Weights of a small GPT-style language model, trained from scratch on English Wikipedia.
Training: a variant of Muon for these matrices, 382M tokens, 3285 steps.
MLP neurons of a small language model. Each row is named by its layer, matrix (gate and up: input weights) and neuron, and shows model dimensions 208-303. Each number is 500 + 40 x the weight over its row's rms, rounded and kept within 0 to 999. Numbers have three digits each. A neuron's up and down rows have the sign that makes its largest values positive.
A block is one neuron, or neurons of one layer that tend to fire together. After each block is what it responds to, as a language model described it from the Wikipedia text at the highest values.

L2.gate64:467534442557496451461534426502488483513473498420492485592473530462530489503545464526555496489559518442523491465580450495465459514507482519501501504477592463591520472499552455502477527526458549485537534557525552552561502463498497552524516505531449488529533508461442496405494473423527505481
L2.up64:474426494478502516519513443456450473474418476529531501611472543547517533482523508504515519518483466505477451508526505526551496492537442520500425503550491525502580480500531567498468523451469554461495547452604455502502501534564507559539491540469602492442493432499515421449502539436549530443
L2.gate323:536491466522489498446525502483447440453464488449504453529562548422457462515457564479494489469498499581498515530457460540508549539472532550533605488535523475471415428576523484475448457459528489529482529481440478545506432556457518557505555552486499504512428462495460454583512472575520544438
L2.up323:484532557495519518496484529530531584520490484500536608504489509449416496615451494498547510574443482548507452475411530526531459505470542523488503550469467532471520521484482548496559541498527494460443425493536480473487497523521544486559474466547443519407583520497419522481515508390545564586
L2.gate517:484522482481544570516550529516510526433491516529457577485489532477480485525494515483549442544505476529526534487524476453525487477512455452492441517520480499562536561450470493450548503528541468487548498473429443484498592530489512512523588502558567552508491480456532379457481491504453499517
L2.up517:524479551517631520516488511473461505569500493530509596522430474491442467507486529476503489497545489481520449484452488482447454479530457529495479522490485489498510500535466530533532512475433531474502572427538533516551463457459502513534492524502458485422503415471556576427516557465502404514
L2.gate545:494479551514474567510500396528478615519547526456510494477542497507529512644556480476500486438454477525457503465489496567449493522544493493545506574495526535557523471525450454562509569425383506568516501451583509462437549477440500499482487541506504415489459510527439426493455456480464526446
L2.up545:488560534548475491512524467530510575465596498486475545522477486517515499566532551469584483499475494620531503505523506583448516452549520499487540528456543555517495420580523435574492591407505493545535558428504495509443463468446550507544494498456455401489450524499480472510414466455447497443
L2.gate644:555466433466464516517463575443509533444499494486493499620529432551564542507546473500521470492615474518483557459451454502560510519504478472457487472549473606455486490520513438482425622517471478492535486414590483505603492485516435504491544516554524429512534483548505569562497511419506533456
L2.up644:424473458531447492515556560490470502482509509464445461507481469481515549566543465476461488451547487467432486477545494490604531537493441570506484472512515600522500470457520547593391507530455551439475555477521470497447527546480481466450450513537436480475532452491487451521468532475495498489
L2.gate712:457460452524405491504536487482513461447533516453480506554575423454490492531577485432498561551555516538477444427499516561407488441445531485442523491531565514521558516554549484527511607511446459480465535496581506530531509495484555564454498504572433486507531525529415503503488498532483477495
L2.up712:489485469508482458528538520490502510562541502432570480611480447526511485527604411508542523518537543494525471453486484603474472474494490438528552557474506541496526497560588484547484556493485484492477495433521436499500544537544546523531523492516464472545492475535511453512470510563508559597
L2.gate718:537552495517480531452549526536474486506493549486482512447514504460453495521525527507540514542548530501515521547470504536499447514567547486550490442514545441522495484528485517505488482504538495476501464502534509513495472479556500473463504523511513570439486467455529448458471435461466449504
L2.up718:505569490523421518455466465596482496543478493449428485443516446509492477542542429520465576452574491459505449520534522500541468530500478479519421472528517478487511555505485504492485483511563481460525515472491433534535486459512525492525483500515515506416528477543528402481446473492489564551
L2.gate740:555498501522489533340462545524569522489559538443475467632466493498478480486527563506452557477529506453521467458499481470488543548462540529498550508498521560466494458524549449528451467515465588500500521509505566484488524490508490438477456463571426528477506407540429475534467490498431502556
L2.up740:490495538536418512507481494408526498526554473550424503538474433558473479513465532440487531492490485487449547468527452546430530500544465491540550471585531486471525461504433481490510525513463465486484474417494573484484457474450496487540529441525436519466491490458458503490437559549504474580
Clause-introducing subordinators

L11.gate45:484507584517485461516536535482450498512584571475490461488448542569520518471429469471561492458476468506533504493496510541454380539521457550438499498479535484474457593496514562525525436563456490499483492515553561490587531432437499490501410530485528486480508446476537501485446458491502511510
L11.up45:516490523531535524416486531557512525439492555443461529524440518497531523457501492509550544560457516485583519477477530541477541505568541519412442567499532620541460538522499460520579461496550558482522444450516534522471484533538480434418477490534503551499495535480524549516484431577461466519
L11.gate132:583453531522492458554527408456545481460510491509464532539416477507511533561485461493517441575511449494479493427499486540477503465502543469489462460560468494493496520535557484487477479520502510543477418501497456478462517537424519507502517446442509402520450474549480519466523416488506479483
L11.up132:412569478565471495471454508486484579587492534481482485552490479453531447463517554513473537500507483466472462490546472495492516515527500503515493503527524522480550494532482521521529525477546486419469427572470567502521567466564403564499499436518517534507558497573506520497448503541552497528
L11.gate854:523533525572521482475514479537520498505503519553465505513508481527478508508525512516477578461536422435493485505506429527531528471493510567537508538591441509557491506523524476511519469466481549539526430515498500501544512469493415494535513513490469548469440531471441508506456483509474543507
L11.up854:512500496506476514495436535564530518384483471454428475493479464472538540487484560434533522518526490502590489487484513480474495496576522470421411533479520522497509454479567513551533452503499426448453532545467427499516481496452532449450509394527478512528473487489531568502448478434456496522
L11.gate1041:509553520604524425494462535540533495494464477573507525411460574549415453511434465540511550531466486509494470502519441457513494514481537526459446460499516421541531488480506484519467488461528484489604529512434496516531490493454476502506477499424457444515524488550552445474495446461397468564
L11.up1041:440441472572521523498461556522514492531532448432542482532494473555484532524472523525478531495501455470462521494564415471461548452453503513446539531516468514562506474548525444573497537535458513486540532514565537482492486553439446509423491464468485526468507497546491484467485511480466500477
Clause-ending tokens before commas

L11.gate78:545480501563457477443437492505521499466526530519442518490498576554456490480449525503487525514498482503521476510544511449534502452570519528519521503556518490479461493535502465504546480510475585552440488503496540534493547557545566445542504503520460449516513515482495469618447515556507506600
L11.up78:469493495422492537520492494469453520519479516543526456518477452446535497502476541451510413441436481530459552507494418460566538517567484475466543532509542495527512503476531505534495474505512470468499483538527449527506478542526544499510536520528491517444604561543471483555487544495482538517
L11.gate368:456485452484526504477431509507439513483467491517533423547526475499427440433573578476481501481533451480561485557551487487463560543496516499467518526549551402466481479511501451482504504459548484519504487503455438535506499463559563530529533501472471442456503564446485565492534536557498488475
L11.up368:504466540482533541432532494541440504438558561487539566505482614514484425563470455462466583513490511498489495530482443523441395494553513509560492487496477491501477499498495495508479586513505503549512514459516560520538603442491441501552491530501566585495533497471559484430459424511524499526
L11.gate779:530442491540448447448537483550459525464479519483548488442526445537489503466500437519486514509486521503431423512521527460459529545513511497528430411556477548445487564557491515515522473545525448501478522510470480497523488496507517515474504541524517441473442555576519453464486476453473514463
L11.up779:458465476473494467474464528487492480566526519456554495504451573412432572475481562472507529502514556491540480502475549524498549572493580487481537553466550510531492542532563487494490617483487529535377449468467479550494564502463487535505520523546532467534520521560472542477482542501493498520
L11.gate1015:425527517580517534509501562492482519533453530494501511482410558502447423468464486513458440415517543507564523491496492437519513505497502523559502423546534551506519559420532534484479511626502464467501477442501458512562468475506566507543560459501473544555516519515475565591523469497472494531
L11.up1015:500424497536457480567503583504475465611504535564531536470549486501455590476509495505501538493576605502508435547471490482472483532519484504471506488543446474574519525508497504530480511523447486501480456417525492566486499552478445448567501460477495492478538481512581496570550501509471478541
Subject before verb

L2.gate151:487511463539521515494527520494520479497547430503493456613488446500504490537468505483514528476523592498537478509515427455568501534468522517490463469503547516485463443516497467448547527416521481464449439490550508550509563464368538514503561531484478470439560539525551508557508516476509576449
L2.up151:549564457469574548538478513499574477478516545491499488510486490510475501539543481509546478565473444484537500483561491489523487564489556548528493459511504553539457511524456496452458569471513468474426398500513543469456573499488527527490512554465485464540484558476506533571512417551454483478
L2.gate267:433520553543513411524508523490538537601503474461563514498515539514553506528450477499535489430524494462473536498514433466517436502442504478463495522491471511498402495442502512535551488478485462511471502408432500492560506468452536482498411487503584548518475470530532506495465513516484517524
L2.up267:500516477445456484511550447555550510474501441538548502537498519502489539476420474529515464524435542522545474464530526559454464526523503466534475517407523448450525580469467505533509490419586463524524477448515429455521575501464520508544534459445460549576543561508471469488522590506428515530
L2.gate387:446539523509577420482516539527474488452491465492456440537497560585485591524534489573594497512506531483444460480502469474489518512545474542485535477471516515550503458590494461493627503562520536511546573525497531524493536474535473522459503499490481502497499499447575533539517502470446527458
L2.up387:440545546478566407474500541506474502525534515515445507484531480549562551489482477513550556594449491446508479478470483520437502510547483529489494488519487543599571441517470430494482609511504504469499540490516511515467466510488494508454535533409528521427495490524593445586479517465490483473
L2.gate462:431531485457477492455500478468540582517465506460514474461520542555496452436426508473517470411510505505534592512533465525494511502540532543511490481428437513495478537485561486487505533423499484505490464458475541535501513518462428495463532417429521459480519420575456523497415502586440519447
L2.up462:490547506462497446453511555388499477514466456571504545527529538560501505471449492541531397450468451478488549531501521546515521482533460478456489488440503474489541516494498511499446534486541476453547469532454501479471553507454501578487481501454487524508464463485449520535482475518501518490
L2.gate647:510580518464502460420537537511530503542406507556569528511484495534520548483542522545500505548459440554501496585503503465515392510483470446502460490533476472509490491533483512485473485492581500541437512468496520522479496525489488484595546538511461544568436475445507439570501447495530493452
L2.up647:521510496500505500512489536568408474527536474512487536481558463558525601419452502462513523492534492612484479504529501444497443515454417492479483512555488478544525491528463523561480471505594475496506460498528503519486465489480522494526512515529533591508435476440510405565483493514565508499
L2.gate690:426484468506483402425451483436511535498536472504504484490494478498496464496465520452501468567436490567563525476458427473515423525475459484472471488471500461487507536545551504535492565472505515522474487506455545542488472461539499445508514400549476450469472497557467498523442486491459491513
L2.up690:480507545443454529408454545441492553522469436512500439534518522487587435447449576504489475508485453547495469543528433560489519604452509490516444498555570524455484533532471420522512537561468514487503524490541500470540463412492477519509533443526463529479481502472551571535462498497518512483
L2.gate734:456457540519435473535418510492508519493519492456534537512471482570438491503549514460515459496545510448494451525553589558588480456504462511536508457461514474498532546562519439495487458456513509503507514473602502488469427510510421501536562565446454582522466547516467431505473434535572462520
L2.up734:494604493521605489472557483580538519477460561484560506561444611417514589495479508531463454500406483554484466490518373569464462544480489562490507493508505526481494435504467533486507476500496504485514476506525564518530569472461513533423483491473485463438485502497598536545447502499462485500
L2.gate1169:482513523504466488484457546490524498490480538549500482541586523523531537492498482534499506542543490490560485504434521504515516434487490598507475563501500565546431475509495470501584540475424430467536434468511533513544509465487478495519488355442467490460495506535502528501496499433497492480
L2.up1169:502529448411470435524485528494546458507473402512517507564572571419462498481494448420498429598500528462489478477517526541536531454512484544393467514513533517531467457558457540513501532406479383419475491515450547502543531437428454565496556535501471490515480491527463527553453505517466463505
Mid-word pieces, esp. diverse

L6.gate693:414600471535478521504451469462567490486526562504531454502447469488427453474480483492538438502528474514490508494552440508510473430492537480448478519549472496490442481432481531535456480532503450419510529522512505508469526544473496555452528582520490569560507453466461516515586512559523469501
L6.up693:469464494499436545489506486500527507507414464484510596500528511480551423509532516471530529504449462588549598505501505496470478472492472491452561475553528534553451466493479529496520568451508500490551513500527536548491558517475435477479490478427443501610503520432554506501514561503581545523
L6.gate965:399564480572463522485493495463552414548491469532490569492511494484466524549499460519462453554436465502441485511500474497464517482543482449514439534461528520498475528451473538463502530477426547507560544503446547545443495582443426486474485418464501535512444418512492545530573531443495473471
L6.up965:516488452502491526488463432364477457493518571474469464509489552483565525473502484442536458438489462504540479413510474519475473534532495499462532530568487497487508519520476532480488527446529498542474476446471530531516475504571481510506595555447519448506535454438537481546541525517523511455
Mid-word fragments, especially "ivers"

L6.gate243:430434511542415548501513477434476474495550545471468461562466497441480537539463490485511546538510494547551443451478485486494443436511562460556529548565521454548552468492589508513492562530436520487546449479469484520510507506500479477484540518469493535504500553504513480503463586494524452522
L6.up243:491488458506465514461517477427540502498472544498453442569448443410555516590479512455559507520497493525541469534449468476538499430474583482514500566510561463565475473499532531538425521447496541611544449493512498573515549575489478536457559459505450493463491548491540475535505509509490484492
L6.gate705:464464518505389469501531522509503443511518441481505412514479458471549500504526390499499510489532544562499546543471537535496515478444507567489506550483433472543468555501552537488569526526539479495488473529537457549559534431472548525503528498440492533535508509438589467487550478479482480446
L6.up705:471525484528499450399500475542514554535446516488485517484481565465480489567472437484494435515510527564492564535490490600561506496536441558528536492607474547475516506540455550487528538483510566461490470448537513536512489498498451577472630533511514590531477564500565481458476517522510533553
Relative clause openers